From a checkpoint of a small transformer trained on Wikipedia.
Size: 10 layers, width 256, MLP 1024 SiLU, vocabulary 2048, 7.48M parameters.
Architecture: LayerNorm before each block, learned positions, no biases in attention or MLP.
MLP neurons of a small language model. Each row is named by its layer, matrix (up: input weights) and neuron, and shows model dimensions 128-223. Each number is 500 + 50 x the weight over its row's rms, rounded and kept within 0 to 999. Numbers have three digits each.
After each neuron's rows, "fires after" lists the tokens most often just before its 100 highest values on Wikipedia text that the model never trained on.

L2.up958:530504483439467351452576557399420521482496519564472491553541420502490465460490502585529530560440441492378407506476527505491522527476484513466550507583492540456433520515477535523526504433491479482512522501446511582491566465501461437437488494476448518525546542416469376533572535538425501574
fires after: ".", " ", " |", " (", ",", "\\"

L3.up569:480532492558537549465454419449516515483582490374541512542519519544520505400447483467484494530515395533475464421475558597483543524428491513471562471476465586460598475511578461512462500458550528446476575491445538552447556453599483517471508447488543487464463460516446466533475503521551510525
fires after: " M", " Ch", "x", " V", "ed", " Mar"

L3.up413:394543449530456480516538412435540401452517537517473466470457473415452521496485501639419506533484502596470514471458435470587427525516576446422530569435424550534501404532561414439494549505515449533659500476537470502508510567487542472550468509525526487529562441534494482388549568579519501449
fires after: " ", " (", " a", " 2012"

L2.up518:513481581472411486533538463401532534413414583537461430563514416543599427524515513542482488503463467545499481486477514487454518499485520467460547461524434416593441481523553524494483515567493512461520481485455524500552509538545478473433501542527462571518573541518476440472445504413518589498
fires after: "s", ",", "Note", " date", " |"

L5.up335:522441457443628444528566572495640451559524564505524549558460491505454565556486360592452529461506483439506558535544540574561492446484490457530448514549486468501429450501475538482476455453504456429527482481544511556528413546498468435458414394479448521541423501538482540572461501531572483533
fires after: "hi", "'", "ho", "\n", "er"

L3.up767:473541599520534444569467458447522512392553468526521593506517460493513521464468600594453482566452527482580532518550552441438459492503501479559550431542504492430491510422506490393382493436550584387411522492559459501424446598558457487519517441393462528488517469531568452486482539474532531448
fires after: "ar", "d", "or", "par", "bor", "r"

L3.up914:552538503459509506562493466511541462567518404548538404469540538466402584560491501517457436525545548496611523490487467454569428448497539422605553476556460414494513504535536414437488568501493562430408427465505482538499516447520502465545559513393544428598477399510545471452541390532581504479
fires after: " co", " Co", " f", " la", "no"

L3.up590:426420484435551474497439554562503511529519433545480636472513488460537509484562552509572475487583473538482493530428402468469400449514561478528558535520471587474446509462464568502485599480548443440588530555517435414521469468474580462517487553467494539503611469447401501473447461516505535518
fires after: "cc", " a", " G", " A", "ki"

L3.up471:523413473460527489599553460467508519503410553533441617482520483500516430454489541515480503474422499551420481497463351404458467537534514478500510499455484485521402551497425580608498476462483486492573500627469545513535536619558585490548526575555491500588623494562417551467503505442479596509
fires after: " ", "\n", " C", " Con", " (", "re"

L5.up186:423466541556528560405532503522522482520476522467501525491456543548528573492508436485498488482465449505611602560472437398471596445583498451377487498521473486469587493580535458539516514534448537462474537570513489540456542531476561484518399603572545475453571371441544498559485547479565462446
fires after: " |", " con", "c"

L3.up424:609498513505573465473420593593449497513543450535527552473491587438423501478451412485527505506525599493504500535513416468420426489528558450386497475521480460519594480448535486461465546458536496367425544481481526505554557527506569476528526573549467391422466583535520562498474480493559437529
fires after: "th", " g", " G", " of", "ho"

L3.up942:527482541493493486541613544466531450432518485459393482451480475535433428477424482610530529501467438582373462518535504441586563520555523486409587468547514567553485539443457495452542449462529486523545492513549646533542571515501581565457487461531500553509525502563558527506506537491569543435
fires after: " ", " (", " \"", " p"

L3.up937:445591564452492550533487560510420558515478549524525517451547568376469485591477523462492469472532571493515548488644482481549402548437490500473499495506528491427542519377553426426520475585357444574514509533499522376539459505506446487510463523480574468492457557472468538500466452537458505513
fires after: " ", "-", " (", "k", "ed"

L3.up305:484573479500537511538423525502592550584414509512445595467481461482624525497582460557439464434616507488519547535470462508397550541477511532426543475500432607531553498464534436496545561536607401498474575540443511432502484426551509507490480477449507486501508475443505410543446506502473439511
fires after: "id", "i", "u", "ta", "gg"

L2.up713:513501413513511495495530538451487547465490470444451575578506460482500512522449513500397586505549488507454448620489522483503490474475507522546458421488532440568551528520444593453527397488541417505451536512466474528524477469518509509498445429516574465529514522559568423543583587477418531517
fires after: " re", " ", ".", " (", " con"

L3.up870:548562485514473587496456438493530470520505507405485594448486499493489436468465511477488496381492633472547438469491422524528546577516500560503490454455510545505423510467431536452540582530485475479544390500568509459581475548543473569592438558510500521519443511455551529488450565452521577467
fires after: "th", " ch", " d", " ", " cl", " C"

L5.up981:491461498419454548346499634484452598519525540502516538510447599508421513494482535438523417532476500464454477576487508537403563470562446561606532547480470426450566446469509505460418522439602487490473454570491517573525519447444569413540497627422465455512508451528386450478547463521442470545
fires after: "le", "N", "e", "n", " N"

L2.up651:390406473519357505418493548513399431505607454516548466483505421534501526438385560526521442464459461534496459572407532539490560349512496497509487458542444552457479537523498461470418496557519568544537527595488489588541506470490378517479549501535463533525493466490437475514494435479552489425
fires after: " ", " (", " S", " \"", " La"

L5.up469:489523547417470510462561440607459593501420435503512451528364504670532501443507549490558477556471457434574521440471545515453588516481502485578545518518507471553537499445516587545456436483407495475416494513531455502454493530512536484420508485463476519535503467420589492470508502561589509576
fires after: "s", " Sp", " sp", "pr", " dis", " "

L3.up433:412489433453536515485564428579552437515560579505503479411540473442466460480509514359481462461560490502397478511595563495471479498567529517598431524483454490450521505503627554427430523459598478517550513399516456414445555527537478522535499479475549502609429556540479515476545532590486452511
fires after: " re", " h", " had", " R", "la", "v"

L2.up509:553522396461404530481507455490577533441515484514453552504509542342537552534497487464416573509478608541565455509447539387454446414488422522485559612601412470489529542590465551522431416498456470494525402550496462488454537490484538623397486517488503537554518509455451416512576504498445525471
fires after: " ", "-", " d", " de", " a", "l"

L2.up723:500370485531497567617452530503507531456527489550548364453436452499504500448518475525538474473469473446462530510481461539567500464522530597515506509459600441532554467521591481472522472543501451514490556473547447525496438498501486422544566554511426449553566559483434474495506480484531549563
fires after: "s", "x", "g", "press"

L2.up826:524423447408564539521501416432487472546494412454560474446502419426507490455446513517423540524552553530520406404526532501466513503423555492520564583437417479452619470463494516498449429394511413491577570531449469535507475494571579484421534495573529461557478473562522421528454554499371498456
fires after: " ", "s", "-", "ation"

L5.up975:530545491526511410472536500504573475588653478510513533457460516486606525459481538408438457524466597578466597436491427485468389436519488589506587499569496498549537457487520516511420514550528444489525579448471492538524512537468487550595558453447488450434412508529441478558555475493561512490
fires after: "th", "g", "ed", "st", "ab"

L5.up746:414513478562456548612455517621439437435468435535494452434437468567479402454482529463558483490435574574425469443417575548568472436481467456460521536479558524494555507525482424430490456528461457481474420431481526464492462527429398497446541490481517541494426455530599507479434551544517528485
fires after: "s", " ex", "er", " f", "x"

L3.up639:398458609445489461469558508511462507499515481457536556452495507463490571495470500486551533551617479519535393532571450502542443554376490523458435419499490525498593534541610409534584524470531478434398519511625470485586393545450428531512524442544457537486460517462502475442477605450464583473
fires after: " ", " B", " G", " b", "s"

L5.up119:573497502517572593510459579549525566455402470513488502339503488517512534509454457475535500507537630410539521500501419391458532431547435524387487505547416459445530502373426506513555583561491484602509439510584539503511579581549602511460462440485466507558449515569497402467429472531471451526
fires after: "s", "ni", "u", "a", "i", " |"

L3.up324:499393534487496564455514593403486533522506494530448416493467433518402540515490360579518478530398560472499435517536544495459428577547478465433417535517459428473492497479418530516572504450520518521573455489502500502450491501539510471571561533465437561499552530549482552521470438565592589427
fires after: " de", " re", " ch", "io", " co"

L3.up637:511525491480534476535482521463545417475461449505431531463513474516507474477539513512550472551561456575455461564470485445579563543451549401460521501564486460359556416539524503426459502515472528497536438483485399606467456422498485629514509529509573547521510581522457451505480443516504461503
fires after: " ", " G", " (", " f"

L5.up674:550557499520513423572440515500517362547477530547472467577485476437586518544661469367497472493463526516469540495365523468411510483440472577479532567450505449520517540497500551503441391505507502511508465415432524442478448413507497532483533494608440443465412501512538536446504495530471508538
fires after: " |", " ", "ot", "d", "ing", "±"

L3.up454:489515510520451520578562581492448493476511442497555469478445551480454524466426523563490416431556594474489486496512471481500479546594576419603577526477508483520531570508490507471519501506474568608504531404471520397543485496535458494494503505476540505477544426550601432506556571537474525569
fires after: "-", "k", "e", " (", "p"

L2.up527:444465519519500460544428504336441432536535480475447530526528465594468516461472423583496576501490492467518514577560507406564568463440583534513433474453510460407440433599601500555529475580579560570479516504429476457583504434499491461485490487525499507537445508601428401494466521431510473465
fires after: " ", " \"", " (", " con"

L2.up226:486504495404524432448433539471515489538479460480530432507520493519578526463539429511472406563513518501440451461530490435492472514496537443540507525526419437599482515494583550461457482489559540528517476501562454492527505594481479612511510538514530505500496458485519402505452560533450493511
fires after: "s", " re", " as", " g", " ", "er"

L5.up755:566536524536486367541433482532585537595592523543467579507451504438535489501524513473481481554409523461425505415469413475479553513404567481510531539547575557522564585486442527442487454528472443556467467562484484526473467568517549476560542494530474559549434477515507615553421554588444586547
fires after: " |", "c", " a", " At", "d", " A"

L2.up664:502456521506599458497557429561539407514511490448580469583486373487407484517562491614535518516396498439480566522467542537477435498487505528565435425467549534491485460459576406581506536482460423364550504484504429330501433585480529523498475516418486498482485534390573545603457535512509603469
fires after: "'", " Total", " Record"

L3.up374:452524514511419551520492574479472464435475531484542495521435511504548529489527585422504481517436584562377547477572495536471498462455587522583507462454464518465443467493566512464488415507448453452454464483448563490494489530543574484519473587484523480482435525491422490538500437573445498526
fires after: " M", "im", ".", "un", "M", "W"

L5.up63:541667477470458544555527469518530500511484567580486527495440501468553513514507524468444502457534483467496454455510440444568496533465510423528583606476486462618476501522528615681538505492593471544484449481526554488449469532472575449507434470451578500545349486537474554408413457498480486536
fires after: "\n", " and", ",", " "

L2.up626:509522439549481501530512491423473471497479463469471548517432507535517553479529488476546551418503507479514460449476486520562508563508460535441497501496514535539469476485482478470491531540466563500556520532514570447502491457512560545515541614600433586496576515550440490566476516518550532453
fires after: " A", "th", " c", " a", " in", " C"

L2.up506:582470494523420513643454500472493600454507519531552571486476474475553591506487456511509492498513502510548452520536464476576473583592530491618639565462496391461476531423531471497505567504376473492460542558545470460464398497530481444500504543482549519501436497491469504502565449485509552496
fires after: " ", " (", " inter", "t", "-", " high"

L2.up452:551516450513503400485465600582427469487501576498486591503439502512499484471550573513517516533569395525352550508461538470501482492427474564511465479453520550404524551461513541502500481467548449537479492518540511497500427589528470506546486540508476646458484544447527549546464494518431554496
fires after: " S", " ", "s", "en", "00"

L3.up213:599462504489489508489460555466490470526528405458457476578644458492468480478427541498497465538533593479494514535568438467578501636539491486419537429434576457484531506522453432496521476502509433526504429475524530534563555572472480500514395494496489580555502514370513505443466605469455490553
fires after: "s", " ", " c", " m", " ex"

L3.up528:531403488472518436471435505494493522523476489631502504416424487497513465449520485527586443520513521424482481504369479493485484440542534547597528492545725527471509460458514548501491568573542502519487435443426571572482499545561580456444507578439473471444420559500423470430449566523434552502
fires after: "e", "le", "re", "ber", "ri"

L2.up931:462519486492477509468345471484447464477462492503544451490601511557577555429363466466474539521446461456473504435500569517499525534579519466558450539499444462520556552474538523535493541454419509410516554476503393500494554447485328478481550397506524506474436464473493474484538504536441531582
fires after: "″", "\n", " result", "==", "===", "===="

L3.up423:516502525458521567569446418458463495535372514480511512536461553550449534472488486467520457443486551488509503518417479555428535516538477542539412478499545481526485573497501509464567484416442560497506430466541574511529527540607490514515598516464434465482477456468476507481582617526430476547
fires after: "re", "ra", " imp", "on", " comp"

L2.up932:389570413485474532481557470553416456482592468525547480552450422501517513560535596490553452420558463484496428482521533510505468488443551398527497554471557483473522567536565464446509478508482534480427414468486452490578443511505401452549543500454539489451444568448456453516511537472501531523
fires after: " ", "W", " f"

L2.up1023:555533524423510375553497461481422466484518553442380503500471530522602493548508525467462450448506581519535530583439476541542456481421443426538488543511600551552484447458460544499535462476346499496464474462556536552545490505462564528468444422485518576578476553491480522430432514495461515536
fires after: "\n", ".", " ", " Party"

L3.up334:457507459505455439534484539484460421479533443475373440423531472472594465522463494495463586528550510569503442469516533512516540477512486471405523566492462526457451495459516483495491492531435496480520498485425501380430532538401485508486493451593545504510596485535472465541523419548511501514
fires after: " (", "\n", " \""

L3.up245:385500506547487484586574497515473554446646570497459422499490471538468561495452613470563466549460510497513462556507461512576513455483467478514500499474477485422449532531522540490441508519483501413504506493601422509484393476554500543478503530529484496538480578460513473531545585405507462443
fires after: " ", "-", "′", " p", " sp"

L3.up269:502557429526601525467578468474555398467511516509526482423516434436496531478478536524555513496356461529439413418449456517450559521559486482494604437625542474515505525508532471490491519612493554444516492486542543494612503535616557427534546472458535470398502520454440464523494488489569511476
fires after: "d", "st", " Port", "th", " in"

L5.up34:458400545457523505465509585555520477454471539461498459535519528484497521431537462388469504482512529462536497635569553461427483515475469416502511467451464493524462520461510602433501547479532524595468525451490503453535496518523425570503475457518508430525479476464547438484468463687496426480
fires after: " re", " H", "s", " h", " Ho", "H"

L5.up343:565541427375509538511497464555501509412590504450478466515503456521582422459521494419491494463477414478491484519433525542459546528618469442482487497477466461441489479491522589581507590493564525493510487459488505507580485444473580540554535580468472536528521470546448498404503592627610442553
fires after: "le", " Party", "re", " Ra", " ", "w"

L5.up888:459529550505470416545522350497521495527526533426584546600510512587498486570403457446487509548470506403479526432526432574548490434588421468441515470497509468489513553414521449501370657530452522555540572384479494489460513502473510479591479555494531520534586494508451421460462599514490433537
fires after: " pa", " Pa", "par", "p", "w", " P"

L3.up1000:479493497500587508476426574439477624508465490509530470559441458593472508578429510462534461508454485450474527569529531530551491480453447513461470483475510522452542474515493481500415569588537610441520453396502453546490517488483504531464465475471555583601544567543515535453583550397515489507
fires after: " Mo", "lo", " Ra", "jo", "b", " la"

L3.up822:560639476448384480566557533407533487476516556483484615482528511512460478464567488495517558505583425562487532555467501442433581517601411521473506429539467504476464550468556446489369517387444512458466506478507584479534463497574535519479502495541488531504426591567415448544581502481485514482
fires after: "ci", " 19", " (19"

L3.up864:403507499535553437411517452546485513415486488464571519494446562579454457485491549470507481536485457454570418453509482451505535481566484388527475431450628487526537459468492541537465433485523444439517429503516456557516429473457461462562532433464534492503478575519453433643414524471534460474
fires after: " sp", " re", " imp", " be", " under", " "

L5.up71:592502529422533587448492616527469561410464437443402435458516550380542407516464354415513451476534439483538454458477489475419501579474513570533509433450496489452508462453462488553565576450514453529450502531525473567520519592638477552540602527504443514383560518588400485507545507515520533516
fires after: "s", " g", "re"

L3.up178:606521436515469540547459545554527405518485456533436528478579409452485487489459491535566456503487519499532484425478469397511438543556479417568560471523437460488454575511481512538498516472473578482503451600454428603500543514524473560459496470445604575559453509528543483407474506499402493497
fires after: " ", " c", "-", " f", " F", " a"

L2.up376:460504417476483567543394438553453570596486558460531490428539445439536494487414487513476578454454503511466546382569528451431500465555503429489479575411531494455532471604493398491533469547442499547545522406494517443438492427522484514447502503506491543452548549536416566500498585510380479515
fires after: "-", "*", " (", "\n"

L2.up647:383524496494496538464476540522553508453542478559483496538457550450459415508552540467471478502380469491497424483491476527462543467540500461402567529511471472519550472500448543532620499547412502404576504512412423575528458549370490512476616543487522576590455461411510458358513456479592526536
fires after: " U", " S", " Ni", "E", " Ro"

L5.up478:499487385491485406544480421592418444434504502522388448473532485517534527535486544549531482495522548549485487464483459495487516471421506509455452489510448477536512520501550490462556506436489461488452435470535496393480398464510535504530544434482444470539555531526504370375463510542581450507
fires after: "th", ".", "hi", "p", " a", " W"

L5.up846:530541553509460558511520428432532529480511557468544486513453509536541531444540520514518562551555458461587434562519508503485541480529514462509536424518535422474472488558547463455439424508346533520560472541502502527479470463532453532454461531504519561534478454505483526456380514565512502437
fires after: " M", " P", " m", "M", " for", " R"

L5.up226:397551451563442513462455486546462481544565518433494497445504492485561488425491536540398463568473476487501452421442542488434495404499446469501595525513473482480528465398624491506591388514530506523575481488463547436526482521478487604551403483494474498503563504520469415425524558499610446547
fires after: "s", " as", " qu", ",", " As", " Du"

L5.up724:565407401505458494454530532551463526511453562498488476562506462498450558414388448507492591500512475410448525540491464472472603596461499532421492586526465527527459344562469456508431502456490574550428580511501582551418493619484533539522528487545427553456496496513493581495431556476502524526
fires after: " the", " The", "ic"

L2.up572:483518422509506551511499545491545500516618545521545511505437470537499452463546490558541468576507478525462514468516442555545541593489532544400492441469523495372480451485609510506474509455523511466532452467501506457487497511498472438511418461407532433561418499462511425548497497565548569473
fires after: "\n", "."

L3.up400:426495483422476523517596474334416404478519478507581560446494446590411512472473462535429522490450511520532551457462587411581553569510473463560469516572449398458474439543435507484550475524420501570547484549518416448532431533601458546463490509546537558498460593532501361456475529449529516475
fires after: " ", " f", " Su", " E", " I"

L3.up665:552489436587505624541521581600515484588489532556504401495513570406436516475505343589519505524445411489513486467458450455469410490518521485451592488475532562481500530567434439503549536502524534578444499452461597501415589509548555474551444558497399486482475559511497528480503510496532633541
fires after: "\n", "'", " the", "ist", " The"

L3.up261:444442487511490495517492471484510443449579469555543539550472393585521495611570416570493520599396427384520466577562558483536553453530524502500463519544544531448438524532494507541426504492562474484440490574523492539454500432494478552456499488492486479483503454442426420554474527503538488482
fires after: " Le", " Li", "e", " E"

L2.up318:380612505551415512492489482556459470518491500561515517565495555471516466501447534549493500534486441514517561497448442528490428541474552552533539502505578520477442465525432436526496495481492521430534466539451429463515521551500534541440453457557415516371493537493526497521459544485532524478
fires after: " The", "\\", "A", "'", "I", " A"

L5.up665:387596422538511466493513544354530518529456535462500508551477491520521503476458552581366506546523476537483566504462480428510445500535428574485566428563393417480435565522538466487526533484526545536508480419465534577467534473540503576440531389527440530542557466500459483418595529519506431496
fires after: "s", " re", " Un", " ex", " un", " In"

L3.up212:521529504459474548576628550461495433500503478548443490495538474548508469487554475492556532560426452581557520523501549541505534563510483487520453424484396545529439438450453479464402478490590462604581441437575461457457422523500519478490508479457543501446402470544421392478577526463479494485
fires after: " 19"

L5.up323:435451424400435501454528533500474436473602596509444476624448536473516494489493474433498504540501453520433465516481478514560413411519541507437450562443436513513548357490536501449602589545443432571563442443558508494508490466476523530559535493530511487477491460527469458497549544636548456556
fires after: ".", "A", " as", " De", " ", "hi"

L5.up735:479513527613520500420537531379475539464555502409462510524496558471523520450534527567496554556461500488488413571561458513535523541492482512515487544474471509463481452471433479479512476534455490580466597395498516510501582495512536434559519495523529642534504426495491533524424564554416508470
fires after: "N", " |", "W", "°"

L2.up311:456534519538524442512473547381456409448547570529551603455503415449510483469498496540565496510448392436450528480561598470522586445466505529512489507639465517540614512517440496472486537616454527519465545528477471504607423573511551520510473420488532640494562488457509477542432445519468469555
fires after: " ", "hu", "s", " E", " S"

L2.up952:528530444539613503473556540451466430626547438468561450526548442486423563465615435538457580498531412499436512445404509601505547567442455492464494499545496516475511488463514469512516566442495576480541489454473552542474462381495457469513424477546463472406397461545481530505600521503548503486
fires after: "\n", " film", "=="

L2.up325:480454487460460416558540572501572420498548489565447483536434451465450577482506485533533506549380423442432408528504482559459464361526530472537546491565466490487498550450534383485552550599517518570544579613439527540523530458496529590483493588516529465539507565587569434476501468466514510461
fires after: "e", " st", " D", " Re", " St", " E"

L5.up998:516505486446546489425521479407458525562484525507560516452557447503560470543377484580525486378578478627545487459506436555577519481432512470505514532457539468460522527518454435515481487479597473541510453545447551546557549472478526572466532428521511440560438476565456479485548492518456416453
fires after: "s", " pre", "c", "is", " Se", "y"

L2.up346:477521434521459493520517510445490519587480544468544512499546464503503539435386556454504614528451401480473521489467486459401470492518512418533522525562555524478458471451518547492518459561419397486533549530462501478482465587544487443470548436575491555427572527470317529516538533507476491510
fires after: "*", "\n", " (", "==", " \"", " and"

L5.up602:438476461523543556428436479519628526481493550383498537487474433544454514429469524548511472466531435454541476476445557510502509447486470464375543556543407481393458553447464502507605530487474488485443517472439568413538533575503539516581486519549524515557534438424528460542557494483561499501
fires after: " |", " "

L3.up115:623536491482474443556507456501449514498528555584532440519523508496531486587379518456483464482516529541501565547530482521498509490457469535455554381486468487482471493481554529470492554551560478579484492477470487458455450471470442419464427464481537570528498449427478554521451453462601451541
fires after: " Mo", " to", " Th", " To", " so", " mo"

L3.up536:499504544522448523569534414491546535485525521427468464589502447547564520522551439575573557544541566521485471581535436561484522475543391445516498429458546511417456570375561529474581479498454493476484461482545460552537489562529508532502486451478574503532501530461529456467429517610583492480
fires after: " M", " App", "M", " c", " K", "/"

L5.up321:419508469577496507492530404527366503478486533488511494523519500524571510487487414602567445458536520463566513454545536453416499390516479419475518503397518451523526558436545484476487455588544496550425493564493611469472523529470440532558499493532511556542451533651386455492560490460503479509
fires after: " ", "us", "'", "s", " Ra", ","

L3.up236:413427448430543527437496488467440460472595534486456458479533431459497535452424471494509493434421535473617504569526460513586543549491519428559614472493456479468502449496577527533552395478533497519533533576396575477490431368584522546426507493515529515567516428529582511503521473489605554437
fires after: " "

L3.up250:454481558496540527441537532518456478507470493562456450495464501506472524525491513602502494463449526555546555480476545499477533561405565430539481484455515432497475448464521441525496500534388521475555444530537466446489379553489417457547623492542532569467451514484469568505395509447494531503
fires after: " Ru", " La", "U", "vo", " R", " T"

L2.up304:551519556508489431556438579541466499530505535439499420455623377516430546459493561409519548561402432532553573445445510411504559417546544464421497485564484395427520522493451462620541541493443390371514524534535475536529486501490484490557491518499459442531434409504533536534547495536523581439
fires after: " Republic", " |", " In", " Com"

L3.up450:542526491566503555550564503465477517534499510492569503482519475595415478506518490466437567544537465445462473424477533444503534465542484384475504548542467450582534520475511501477393550461536533503526484499511469585508489545483499475485593502549479426512534462567537504450417417555543515434
fires after: "g", " c", "th", " C", " co", " f"

L5.up703:537442410431566545521469447468516514507504566430522495521540583465549520475439495407494505591515504646463470572522429464498463498427524518511475553398487622483469580498417469528505421501526441506459577530472489518522508491545601447518436551479476464531567557507489504478507477623524523515
fires after: " |", " (", " the", "-", " ", "N"

L3.up315:535484580574533553565516547498474459486587541574532528494479539525578488525526531434493439560433537411515475513424401533484518487475420558457564453525562499466435431544533513514537524436518527536478464475505463521507508545392530486483531439476486536511524486497522576598534460521520556541
fires after: "\n", "s", "ed"

L3.up233:518513471530503466465505437578507565479577553483503606469554436474602561489439498602458524518435456474554522445495461516470570434511467445466474426553471572400501547450404558574472435506549436429511538506521481520459486516551533481462472503571486402441499434476519504450493564493530506464
fires after: "ing", "d", " addition", "ci", "ec", "par"

L2.up317:469565531536434510622536477519486557552503432476361456527497520484568526468486460469559601490447474479509451485525537485462484494636521570461478515542483511447462551482430479405487503469536532585543453408481590444498519536403484525411493442517567516487517500549554524506557497478455531498
fires after: " (", " \"", "m", " ", " was"

L5.up509:605417445451492538540508517632493507496499489544502504444448556485484472438585484440483445564492435468464495546545451446491437506486567516595502498501502378496503395504558546415494446507563554516465533491505444572494562542506460475560447585535591522509546543556517551548591516535489455439
fires after: " known", " g", " G", " be", "e"

L3.up251:474466463489480511524504557485463431388567587472539489488529495517484484590528476423431491432585439543482572454597448461432516442441478421418551567531497593545488470402480545512436530494475461531588575531579547488495495556534453517437578533496551437501499552626408493588518494501512470564
fires after: " st", "id", "st", " ", "est", "d"

L2.up482:437522528555444447523557435492473525475475480537581530502490445481474437531496539489438536479543383484474584408449585513505452421485434554574560483542482415499553554492526492388495527468482518596471505519479566452469478506543454572511527432579503472566498415502490386457526517487423543531
fires after: "s"

L5.up871:398524503519502531412476482434489540448445558427483533448437530516486458398541456462492536415519481543581525512535404487419491409474560533442471516435422502496580641523526460511556492470526448461506583490425628486471493524474516476514470565605567473473526478535537527410420545600451412539
fires after: " |", ";"

L3.up777:578499516509384528499466529552509463578410503517496526410480506560504406391469417477535615600466529475566448527488451554434635473489507490479463454541408521550511574444484441540464580463467434540533518430481522471562448575467578570543551507536513520449642496586448579578501571561483508390
fires after: " 19", " (19", " (18", " 18"

L2.up312:453558493454570505435513479507504466492408516527398506489521423467433544528498443470445510487554477540407452518506538518570421465509537525529487403490482486488508531459550473348571457497515447450519467502499509496521488520444504494492521509499481495575568441503557476527487591580467481558
fires after: ".", " sp", "-", " po", " re"

L3.up308:539456442461518534453504550546477507480514489517529514507435534538553479482600445444473526562507524469497423499501489520425540556495404556527644552507526529488502472589585512508435459512506488487406476529504410484491454475432483517413546471562398504476512550513530602487452458494443442488
fires after: "s", " S", " K", " C", " Ber", "c"

L2.up676:508499454500580565516474469410517432433559551377478500544594444509453493460461592547551449439550435518510414561452579604477488575472574454500541480532457451420437507567427546532553492571460509487487516478425446516435440477558524490512554526450509482499491498420511501566509478490514539523
fires after: " ", " f", "M", " |", "S"